Weights of a small GPT-style language model, trained from scratch on English Wikipedia.
Size: 5 heads of 32 (1 for keys and values), MLP 448 SwiGLU, 7.38M parameters.
MLP neurons of a small language model. Each row is named by its layer, matrix (gate and up: input weights; down: output weights) and neuron, and shows model dimensions 0-159. Each number is 128 + 32 x the weight over its row's rms, rounded and kept within 0 to 255. Numbers have three digits each. A neuron's up and down rows have the sign that makes its largest values positive.
Before each neuron's rows, "fires before" lists the tokens most often just after its 100 highest values on Wikipedia text that the model never trained on; "fires on" lists the tokens most often at its 100 highest values on Wikipedia text that the model never trained on.

fires before: "ord", "h", "ut", "hn", "ed", "on"
fires on: "ec", "rib"
L5.gate184:102137129138161128081099143102138106104122144147072140207131166139132061120095093175167127144120165125133160120123119129189123177124063112123072118116107116098108163144113122142152121070149155104158106119102134181120125074135211147159098115198172174134102114146098192140125130091046081152154085116149105103137075118074147149131135112136159158155158134131127194183126125079187126129180184178134141130104074154117091135145162166097075098115147145129103177054124157100079151127142109
L5.up184:092087134131146128099145138108190104122117146150138164135165154154112118114042145114119107158128105116136149186127119114130161115139088082116125159108109161127140099128077146119148147150170116068113132184112070140105174096144161126156130135127117134119140107137130142168088141114096106151090117152210087092135071146101152190083166119140190148150120092111096123175120060143034132139153149171087145179121075207128061163086128103178114144184125129141040094110099116106126165098090078
L5.down184:079124195161184168100114169154115062127131076155117163070176166157143131114136125137134117133107115080152190124184117165143196104162203125163095157120074086076130182128185150104159121081169083093173115145124139164157149134178133174072132139174157119156138106133118086072149065112145125155156162131129164135124131099154179156114115114147089138206163138165138138161130133149100095143159150114134168182145102131156065168102155146152137099100134072100091126129089077119115133098131128

fires before: "s", "ed", "ing", "m"
fires on: "ward", "pen", "est"
L4.gate418:130137142127089150053143140169157135172181137121112180089114088101143099119118102151130164132121102141162138108150093105153122124102134107086144130150151133155164134112076061131175139198138161093139095141146128122130117119094188145136164065130149086180106142149148102108186113186156133091096106117121112131121157083167135104170125138097132162100042147156114097118073155133155152133115155061094125171115091199133143120192076072161201121126120160121057181106088099166114181074168112
L4.up418:141134176144072139074132154137069109117100140066126174105129178154122153114114144078116156115191111139182140123146167086154158050158133105059161126188154080157142133150117092126102095137119116167135103208142086133075083165133137168158165121116138118193108136148142092124095124186183151077121110164110147170119144131121111126157170119066107165157113150160189078166078137100153156157093130150095128182110145183121130106164128065144149142074126134154093134141108074148139141071156133
L4.down418:136150176153134140118151125127100178076138106169075185102155093124150142083112094058154118157180113151167119115130141145137162135128114112062174029179077152159133141133140080124048155094128128148161087153096078144073174148095129169149153120158125158158100112145141127138122109227124161077119113141145118147120135146110097109138142120143094162142127110142110139154098169065159178172102111101115146138181100179104088099107087069113110147034168112153127144113125137109089176124157113

fires before: "ver", "v", "x", "lect", "ed", "e"
fires on: " se", " elect"
L6.gate62:180133130126119088130131128163103061096166142108151133120132140152106089101171144081169125100147168169108154084109071144099125091145109146066148183135135154119102094142082135098157147128147125189115119169123085107088175140133112109104101106197134116112136081171135076150104161128081141068184119071110171084210176148110136120132136126147137135148064142136120136177107125182130096167103172068097074177072093086131124147121150180136117161085127141152101178123193131153186108168080132
L6.up62:130190156130140181160118086109118120184097133145100130159107117096085139101138143042153160108120211141125202153092078107191071152128062091155156129153179072128131129151162156183119126134097158116125136088118137123122145119150119076134123089085196130157128148132087136149121150168163176117136098103171133135152110127113147156106135152083051068120149159109081110119159130178100124183177082079122124133080086103157137168075143164126068179118136102127080084120111163106130118123159149
L6.down62:122153115130180095146133131170115169159114177099107174148125173157165144131071130069131147136145147205167141151092083064117110096176094135173144153139147111163157164177164135170089146128156117158129088113138119150112153092159086102086137095151145072123181163148119099104128136167106166097123057131126100189132164169096103133124143111152084075134197107118059133093145164163113141127183121116106065141078097104149065181139139165146082184088169119111137139105172155141090111187151123

fires before: "ed", "s", "ing", "oin", "os", "ure"
fires on: "ward", "port", "eat", " follow", "pen", " app"
L15.gate260:111158178152154150087109093141093109098128126122093158122203110150164109137101109135113114135128130074159226098058103088103080121103127101086112133148114136121129084202054115050116096095118143094034122116127105131100131113151124129140091030132117126116114115120151103083128086159112105131099092142115127110132138123142146088157164115159100168083126113084126144129097117127198147146113188110120204160166143181138153148177109086121086133138144150185157131113138181117123176147169171
L15.up260:141163112140151150061156151187082124107124135095158170133062213196114189091130071099053095126116119125117143102154179113122130113123064132115126125116109140128118107153097077160096144176134115058129088150115149140116191103149080177184135150115153173114128097123126132120127147223162129099145157135106161077162116101133130070135133145143088105147140158151126124131136186149090146085129136118100151115096113118159102152137131063176163143077107059166104073117108156091116122063155130
L15.down260:149184115150159121117119168105132123094122067128145122133107192082109127182106091103092129087116089144116100106098149100116112141106131091104146122143092106171114118121106068219140130119147128095058142103138180181147103130128095160128132111123101209152137047087076138089095166172129110061103170164126124120131128115082141185091106102148123072160086111127123120095128155148144147085100084134090130148224144095120096111133132126131079117095117015139118119113113106148095179146120173

fires before: "hn", "ond", "h", "ut", "ial", "a"
fires on: "ec"
L15.gate225:099104154106169155095108095139143127149132075108185151198147168152084162094111139146111097144116117126092194092164076139146156142138109159118115126054077139120181159109127116107105199102175131102088139169151106159143119111065088128089087174116121141113085111129102151089063071127132116160153129093158113108093188147103187140125157169145151112153152160125101110173116140185073087177159138064137162166133097128115140136117200159147081116101118129130123153046074129097109178124088129
L15.up225:070108119133171157092067121131165094135116092158115129206125130155100143132126131115164074175127153166109155061166109153125161133126163174142124159087051110119113168127128165112143146133190114105174128174129112145172192096124105130090075118119178147137101103170085118050092126104069114143125190082117138134116120091060201177109138105117128072158168107153106139164097162167085099158133168105150180116096121163092116130102125117172057074073132126123116135114103151145107157150124132
L15.down225:047145102153155141101113148135128098126116153125141116117152153134142113144138124089140103131163124179138131100116094199155159117141154154156114164088110114033149120124191166050114096077140098118175116138140108134170119124090122114079065099153172114174147169139127145089125135130080134119115124114087150156122133070111169162091128087160104133181200110182126190174160127172091104189154190121164177178130108140152077124086131109126117098086136070101110143130052150116128194147151154

fires before: "ver", "x", "v", "lect", "e"
fires on: " se", "os", "ok"
L5.gate248:082119147095161126173133123100118134187125112140128145162113073123118152109127159114142087113130175138144118201150136077145061122164122163070154174145129134121168093150146139155087167128168161154117094120151120163107134102100145083093100093150107124116123173135101121154160154148076097104184065087151172136154134159095122130192149131100136117089149131094106143116079113131143148158138135067114074111052117113137167129187153183023098137126139135142199196086136184122190196131119126
L5.up248:194130151149183117102151139087103064176137143146162170199081106176095121036111129066153136138165140137119153119122132094084108113142168093116168152127094130173128181172132166117149178091126057152113096130116084100108138127152126076157168110083130123144199092130140109153131131103148129083144090116162155094121216139085119148163126175127112135097091170164113137176154119194143123135145138098125121152130120088136084119157133158099113160120124068166120106124164165123207164147142195
L5.down248:182124138128191143072137141145102124127120152126161161169112194176109145115111175044147154114153173180135083097077117113137125111132130111088183094151121122191152140127175184130181145088150101139091094144086115139106048128199122118103143128102138033103207072104115156121146165167139144093166067141123112178148135166094141068179129101104106146119133115139122141105177131169137108145133151116176112147106087086103102150114094167126132171118200113166145154116131145109119091136160121

fires before: "ver", "v", "x", "lect", "e", "k"
fires on: " se", "ee"
L6.gate418:167140135078131116097092132164099119175128145104132158173092145139045197121119103078112105113131140180198110121111056065133144088103076155052153142156113157155150096125108157114111169107161105141065083098080102088090113101131135092124097094058159082124154118130118130117092120095117167084157037095123121105166134145125105121124153149084116095106107171096118096118139137163119126101159129062146122131096090101217141158129140145101136113150139131173137171113183169102141156179094121
L6.up418:153178110132102153107142130162058088154149163126127141136115113093120147111129162076104079133151180173163088084119098132080143158185123167121137138150168145178115176152142178132114157143192113131092087053122080132117115091148144039101142151091128102143203109123125169117110141108131166074144090148092144135168144180130118113097132133091079124128145114161093169145087139180128095182131147072205133125088111089116116131080115161061117159088139115132173164170136132088182124172178122
L6.down418:147166099153174142148125140168073147157120150158172147167071194101147140100094147095112166108142118216156096068078131113127128118145143131136150122161129149180159126157127198150132163128164126132144034112088073170141136115186115087079158141131164111151162099110117131117167169178132132084152097149117064174121163165141150096114151116090118138164133094155074141079142133169111052153181127103152136134118109099144115170123116179135130203102185124119180136148144142085109140138200122

fires before: "ver", "v", "x", "lect", "e", "en"
fires on: " se"
L17.gate54:164146118127120161118138160122097116164179197135139150111075207145113089130085083111159131119123146127156182135133143131143068158187108122059152113164114152102160107069122116102109118135134134167094109104128103142130120069093121083155110137136088156121135064120070123095105115093137090120186104107121079102209147147148080180133141138168096110121081147090115141106160161184107081161099108097144084129105058123111194080190172203154120124120123159141126174103106153127133162201141127
L17.up54:164139179109168117136121085124134085117136142095155108180150097147167142075164206096105105164105158123102109106132131149091166115083118104132139134161114151186129188137144127135198144094160146164092068114149144131123157072167104124149148147107145115153125161126151104139093153155128144137060093124120149132134162122106145074116087186115201098148199129112104086144122107180159097205199172121132104171086160051123075174094169154109084183135158120120142113144111098102147066098108153
L17.down54:132123117069172127141147104072077146217150128141113074178132136119164155101105117090097112097126132165129143119124124071130186119136104121103102110116121206146252099120142175159102098136187076150084050150140134139102141072134121175122140114138158073090121143080119137128121128158144153093140058132114174164136195154118149094179118144117144115110139138108107129132204153145075101137128100103087143195104134116156137140153151140144159177165164098130120085106148121096151167106176110

fires before: "s", "ed", "on", "os", "ing"
fires on: "ward", "pp", "ield", "wn"
L6.gate168:150131131093165156077080101114103132137101108139184150132111114171181164052170110154081109113168164140106141096130114100123182166156142092115168068155143105127181142107097100131114158183147151110142103192083116108101128082070099146168171096162122125118027124115114094119126131113111102085076133137101109087115065125176120143154176151106152099104158137094129148179163059088130105164131168086092124080128116132162115117165167138122097181117087099157180104148097116122156205105090143
L6.up168:165120143127170156098150148150131173154174093134128245119087139141153164104142107124107119157104158124109149137189174112088140132132102128096147142122132149149095170107136128190090141123158085154131119161130193090102211119163194187105166075105151114142144171136101164143073078147115141128106127115130135090097110091128112086175118103112109105133135125056119106137147147091181096117143145075148154133145076112202110109153112082130065127166123118170157087085153138082090162131204173
L6.down168:149148150118139130102126158076075128092229124117106172074069185096148118130167162162084152163151123139084179046128159112133106106129136128179126113163107141147180105133180127172129136197164125118091156142123146133111192127122168147140089048091181032130159116099114141130089111101086140128120147102116136149120129085132135147120170159127142154098184104102110118135138180071114166113104112137135119168106137129178104071167123115158120106139091130145142087167194141099115157201152135

fires before: "hn", "ut", "h", "a", "on"
fires on: "ec", " pol"
L12.gate55:117135117113168127079105158131137138131093080197105096112181159082139117142120136168156096109166145142137140156092096165123105139116062134106094150105154133107139122123132161122159099088121121151135152199164102151174173104161144093102131134099094146110175148086164045098139039111091101117101088127155168111191093131074141205160114118078157156157125134177157134115128219134104104152147174110123148191140123168147151116142132202170124112153126184138075100088148101123071172159101127
L12.up55:160168174156147120151091089183102132126124129157088119191183119174097139106112126074081100124097090141120179167153167116098184103138105107113099151095118093105150110148161108139101110192172135153151155177131106122164141137118158076156149113201178126117072124165145171080145148114064161151127159081180111078063080116148131137070111117159118163133177126115122161154122098086143137168129144121100185118093101164115095101122175099080133111119168098164159175134120172137140198079112066
L12.down55:116110103156160137112134149118130065176131090152071137098155161166131119119164124144165099138120104101124133115075079218131137146139143163086148224121100142040152124081133111103147113044184104108179081112106074165121125147033145138084100111125100105161195120166143083089115113090142133090122136143093190125161148110100164188109163102132120126143174138147111168173142157120078097154159164111161089179129140154133124116112153142145122168140124102122122117084073100088112126139167127

fires before: "ther", "wn", "ad", "w", "ok"
fires on: "ro", "our"
L21.gate219:156104129107033038126142133115097149052127124137143145173124102141128118095088153099103129178090141078152146090114147132152082073119110107117096127111160119087168157099083111118130150129105109130120102159155183072081115136099102110146121081157088111116141095181166077097054067136138130087142131095116146130193191115096139122098189119177150093138135181111161088133172097154183115133059152137089168154120106167108184130143098207109160142084122161106091116120135136130135096142134135
L21.up219:043117121131100104131185115141151144168068189128121170090138129156141065099105149157101076114113155100081161157106158119172117136087178133086093089161180108106133157122120121111157133097147112119171124105152123097098144125101139106143171193096107014097116117164071110122133070148145140096180126085150114114188151096143151092090128133164109139120164118088147093106134071133163158123107125136078115172060109063123132108120123170095091163134150146148191125119124111146160084178188143
L21.down219:124151130100133142171147103084120117155154151179075099124171143120163151126148106159166066153103181148152022112153129157184110151173169115101145120165105148076055207087130157074133192133121095130200195056159116079161154086114128062110134127107117142106118131076113115152095145163126183154177144177129142130138152136083133144103116114126123083126148129127112158119125132173083119120135166125131109127136157113120120080111104076109143081059130123143094138132153075136107110182179152